{"vocab_size": 12794, "rope_fraction": 0.25, "qk_norm": false, "init": "normal", "init_std_qkv": 0.0149, "optimizer": "adamw", "schedule": "cos", "train_tokens": 1013000000, "dataset": "wikipedia_en"}
MLP neurons of a small language model. Each row is named by its layer, matrix (up: input weights; down: output weights) and neuron, and shows model dimensions 96-287. Each number is 128 + 32 x the weight over its row's rms, rounded and kept within 0 to 255. Numbers have three digits each.
After each neuron's rows, "fires after" lists the tokens most often just before its 100 highest values on Wikipedia text that the model never trained on. A number after a token or word is its count.

L2.up3802:148110156120109110176142167096105062144123156111110111080135165100110112134111089176176174135138144133137089166083098122128158108132105101142109168147156098174116126123118100101138114127050105148123079133149107118114159136197162077139101138119175089130142179085096090137189140159159192154126140094109170137159105141156097093100117093111103074141099113135192189168099082152185131074079155193119096149113116160131168164106099097075174141147095123094133152152144122157125123141160150087100110171095074145176224118130147071067109127155164096157106144155121133143112081095139104139
L2.down3802:114105119145116078071192165145106218101133117105121105148125130140151129151124162128049070106111064109187132126175170136122129075159190147182124116075082125155102024154115135163117128134124124169076113078083131079116151128065127163104156122131061127130112089146190133157119132098135116117121188145120096120153169049092186127079116137124153152142097110149097130081175174144134099116147147118083138127196170104133103123079144146094095140135144128161107150064180109045119137100109125154130147109095075097158092159149179104157130136066135132143058108101086220110139125103118157066
fires after: " " 78, "|" 5, "." 5, " the" 4

L2.up1807:114106173166059103085094129113134142117122141090093079140059091136134147107102090143068072069042115196106204084108167137107086152175177145170096108133157105179123058146177193137145079137162095178160121124157073100104096095177155174124154135135116121101146143106114146129143093136138072164151217234103212134127160114139140128167120126101125060097166146143097115105164132151081111093157135129116126161163104138124115154105062084128153090152141151158104127111162188140114147147140165163129126110144141132180070107137137172114091096172186109155130140152144177104154141147123101117
L2.down1807:097099163159071061138150140122121145142093186107098128155129174148113126162130120174172101074091138204138164121162098115100095124164182133221109177130160118134112062147105150128166114011156151161148149115147083139124122117155198110115131121149091146098132109096074134135122113182171070159103175168059169150141159096157126164147125113124099048102144178157098103130132160154072137131106141134121176165145133152115115100096093092132097107140136158150026149118186193101127112158058134130153090108074124154157110071142095136172122094121110141155129133132144170093161100148074077146
fires after: "," 29, " of" 19, " in" 12, " |" 9, " New" 5

L2.up3599:153053127114103110136078128169172159109089113219116088102172128129170130160154109112132124152127171189162162138160121090177144155106161144078141087099078125114098079049098103112126143112124149098102109162054098145086092180079121102106057106168112116204107156171119097154124133121122191153168077122101115104185146219174119064100117145116117154089070167125156126097137145139173134095109129094131092147098154163143169130152118095142164137142148190112126119165243125124134082102099122160166122243110071104132177209126122131063176110123175120174092079129157111116106129123122105166
L2.down3599:142082123173121046109127124119134096125159114129049119144146127154120165181149129153102142146121119071129103123142154186095149102187122165153112090107143128124161095141203060164135160145140144129165208110198116121180143141140134154127155161105104133115171121109137162109133141159159119092139182118128086107133123125117128147145134108134161128159148046080128181084146160153150156139099153164102133142162101095060107205132129149113100093170137089174123193099154156138076137126118095138146124048095139121159119084107133107167081164137047140110196158098092175129129112167104179077
fires after: " " 100

L2.up1402:127062193134097136131108167139131139128108102104099147138114102129190074133112122137086099084102133164130104160124199126166078141193177160106132146129198083160096116155125198142090103121181047188120130113150124108129141103138191130122118150175136160173133122123112122126154124097131117149175195136101168136145108099088179136133111169012122097079129123116134103143109129151128127126110139138099156167111085110105097171115145175116159075140130172110137126129140166078131122178159140107136142117112140098126153097151113105150086178170158098185135085138172147111159114140170095104
L2.down1402:114084187181094117127103166139104179130075186129128130181143146124113122147121161171135152096121197208154115140163115138104086115190141105226116203124146142132092068114141152149155122035152154213097103104147081172138098109127193116129059108135127168149091149123055108108124064060154096138103145145117115099154132088103097142132116134092085113074099127131128148145166151162124152170099104133136198182143131131110134058098135158139086101160138105137105154123194164056100111229078138157107123136091115122157105080163094123159102146138089129154152111156115157113158115158116132166
fires after: "," 23, " of" 13, " the" 13, " in" 11, " |" 8

L2.up4057:123165093108120146117166117113148141090185163156153154131172106099182136120096109099135237185080166070135141106120121086153108117143171145069172129089180126183148109160052110085144148158141116137157108152088148137224168177141120104205115166125088139161112108186143164070134146102153159172120141126143076102118134136108069143162156116123085108147091143112078131147120145103141136141096128160110141107107101100102170107135111135101211115123121112172082116137122115107167164073141099163107155106134126128147092156070113144154107124080106133202096069180116191143089158137101107120
L2.down4057:130113155140131067135135110105123136161075160120060115141121118149117121104139148188102091112109090137165121154158140175109146077112107141201150151098122145127075047114143142153126159100159098164112121112139119108084110128095121153135158106143120115084110126111161110125135080111171120093105099184150137099088135083138120091084092069185067137116122103131131156094178114162118161095130170189145177149151137139195145102177092157165027127139140129119137140096194076143065137144116097117099115129073150167102098123135123102140153131139199147092219187097162065112116107116149065130
fires after: " |" 31, " the" 12, " Southern" 7, "," 4

L2.up103:109142121144124080135057092107170094115127105131158115150065118113110112130155147095131134127075129122186113134164174143107145111126185138200135097147138133134151098214166054119129163093104105138103177185132097170110138150109143141097139167185120072145174147139088128141096100116092130116134143216140105097032091104116091143159082135097138159113099155146175094118101195111114151122181078131179159149151100066091080182146076152143090154136085075136081137129125095129145153112106152111150113120066156159120174172095142091102076132147150180057175126132052175103179126103098121154
L2.down103:124081085133077018148118142113108100100069122165125144110148152135091074145134146144065107104141179108161139058133112108105131136139147105164165128108099133189116067159134116105092111140141194166159186143148066122121104135120090176119123065165138143082181085157130089127112136136082084087055135109116127149137141135151139158157117067178131081178102132149126091118074160183178091130156124106109143188120110124114186106139126121093077159145147088089129128118147152126168207043106165101155064136149118163084134089177119118175159104100088204119152162106134075145146150134101169102
fires after: "." 51, "\n" 9, " |" 4

L2.up3445:167151203131187166118141108132161129179162108104125070109086127091088074166125073173125160118110164192166108142065149140144135160093150147125075141165093062104141060104152138146161182185105159130073140136135093136174114197130183121206103092127113131130150118137127112130069146117147129191130175112106144110109125140132142148143133124107133141141177193164148138128163156113115078092179155158150118073074109106127124086131139086133199102114153146116164114197170120130163110154137157143131180103141094163155121150075148115110146132188093103167167108095165181149115112100141169172
L2.down3445:087080101091118004111137096100106159092144072168169123144140085124140102147125177134138117118135111078106145073176099112100106117165151127216172100079156113162112081129171161121129097111119134128166123173131102127154150064089111145124132099139151101110165152069117110137145129115139114118137137117134052154160117119128124105138125101148169106154110112072112132147125168179155157115067146091093144186144163120096120132096072127113148139140148100127096181097152164114095136072123098187139127047089059144144197082169149104171073153062133108125128139090155116124129127206104193085
fires after: " " 91, "." 4

L2.up431:174109130118099106125127175104133156123077078122157153157136097118146086103108103149097072154066108145075084139104141082124145109170148140211105077164142123169105132136105108130164146142183179088152175173165040110060141142142174118126105194089100085141141141146177126120205149130143125131141136092140114068142116137167087126124146102158138127109077160107093118040141144107101079184161115121177192146092156115098146155089115107079136144143102115164118188106150154138151122136166099039079072081112106109143149231075120200037139147125146121193124146141180138160079140121157086175
L2.down431:138079095138138087164173108169124150098141112202130141118186128114157111123158149175148076135136134148157153179155140064109142125112136143157175150079088086195131105118137140120061146128121086181106151130141092043155143109116119123175142114095134162133152128094139133135061157144134119130076157112094094171184150112123156149125120087117161139079147128103149123090109149194186145192092152117083152168180080161116084104051084138125111169165179084100137185116162153115092179064110138118185149131128044096162156119151150110155137101087118124127082085100146138103135138126088170083
fires after: " " 96

L2.up2694:145166079129173145134179144053167107099141167126137090158137116227181155110149193106115209150171138099120163092101099160101102113118096093132201059142128103121142141165092093132112154082149133085111088135099158152111216129151099143184166109139173150139082115156170200088113106108158116109095151181079123110086138113118100146117114085147111105146189090146106137137143155143123134102076094078146176128140120128087098165114099160159062141080173164150093090126093161105143121137145124198161160163145088120136129098131082177101159112139146155118150163115070130101139118056117082147
L2.down2694:143131200149139000104109131179032135164115152169064129162162065079142091118167087152114084168120148134105067136139114130174179111175124157107088146119184140120140091141192116143137112148122116169152164101156108089160109115108113138103134085147087139103106161146105126151140190156134149127140141129180115140190152115148147094129117141147103123151058164089167164099091120126137134071138166163109129164139158145158138085103136126100149120180098116070121220090165125122080098116127118114111059062053096092075099127134154161146106137107162134133142140128155096125179132187106110126
fires after: "2" 58, "0" 42

L2.up1218:170147072068119152162147165105101073153104170110119121171084116151146051144148143177114147145183126119078126103156168115129123129128167134121138079171158145077171062080128092136022096074099133072214107172131127092173142102106128155128138148145097118189121133136174180086139104171101107146099145122103151116145169116111151150132074158134196076178100107129158120171160117113084154153154149113145143099153101076116128156090167136101096124122166049142124123131102146145082158121093146171118177193219137086172137130171104151087144129150147092137119092174097162162155154073076151120
L2.down1218:099115240184148054115133100144148187131117083156089110114186091112147170144127117127095099133142137129157100132098087142130146132148089123137143144071074106172120115192194123106151114183113128156092144165163063129147120104129142106126147118102147130160159124123090094132102141119156133109191098131168108109157109164132111137110216098109076108109106136080114149083047099095165105090124121153118148147075132122104161147127125152136184139172098138139133182103149124096182119106131111163188048130096077094088130083085137165134079135148097131130134135128137084115116138177132127147
fires after: "2" 77, "0" 18

L2.up1234:105104170119147132130120177148163090114167113145124078175147114160153125062082122154154166106027123109142131151111117142100107119081195135143092187157216094108155116175130114135153122120175079142124166109113171143112130154160140113084135123175184180133176155156114062120142162110126122088194163204104141166113136116098114123139098130043097159102155136152124075145187091147160091136141163135112155149166056089116131147116165201126114111110101175088107161146143127164140147183110116095142149150128116162099101157146105165098103142204123145154170068111129138126073193116151117127
L2.down1234:138055160159126072138131162151133156113090192125093124146170155161134114138093173189161104114143186151119147139157110154120115127134156133215128191139150153114089099127104138109174134041113120186116095068130064142107139111167151108120114110138143150151154157139091097078119045070117100120119113199084110104146097077136129140071142142107103132095125129105120123150101158159113150144103122103133190227143108094141125065089132163135135086126155130139116147115188167146104143186091126149136152150095130127146113076185091123198106105154104105156144125164126154124143133147090144084
fires after: "," 26, " the" 13, " of" 13, " in" 6, " and" 5

L2.up2137:110154086085129145133182144147183137097114116124133081104134138161124190155098154108130104093167143071108140127098084091174169076106150070138142104133112118077133108118044131168101113179144158115101143125096134167159115163107166117091108171133126115130145148090147119122112067089140107111098049119131108104139086149133155128162113174145151142150099116109110130175127093132086168150140141160157149100100101126184135149118121148120139112152146171168105151117194088100098115119098089098160143149118110126143091091101145102135174134177096125075115143085110104136141119128139159106
L2.down2137:222099134135112051107067092117138142172125165113097133096101112130115105190181101151118144169118128194141127102086119139108147172188107145190114155150126170187189138138183100096211093080138177122161122084153138075138102113056089164106147097117111126102131139091111182105088149108114177179088172116120102128096152154115059119146122068113074099149164098149125127105085102061108086136111152165115107153120111173094212131161186072142141110148175068053161131107135171096181108117142114133107110080076082120134186155137159123140132110105174149117129102144160145163134148188137104094
fires after: "2" 59, "0" 12

L2.up3350:101107168109088066128128172164112137059156138144131137155173094139153096128090154185107114132127172169166157170116141111082088114121138095179165134118191088093099109164128154173146097095146065152137140148076176098145099167211137090159084158147176180136125145141141128072143172064145130119199116142103145117135076137167114135132080124090118115056166142159073094114160116150114122154120135178117162143113089154145107107118052158099127127155129194130130160118109139134114123229090145127120117112121104116129140109189122176184137096176152130125160046155117155124108142098098094130
L2.down3350:135057181120107085154094172147141169127127174101095114161155154145134111125081167149166116097142205169145144115095138123099111104137122109236154197113163085096102090171112171124142139000136154201116115099171141137132131154149144120116127123134132167124108137129096097104132094081159117142120145140060121117171089126127105180109142143086108128089112125135094124137146121150075118153089086143125230186139120114116142101110110140108109101137191159109067168126178162098132165230124124168105125129083101122137102125158115099175121155157097150124132095167159194109125150123093115117
fires after: "," 20, " the" 17, " in" 16, " |" 9, " of" 6, " to" 5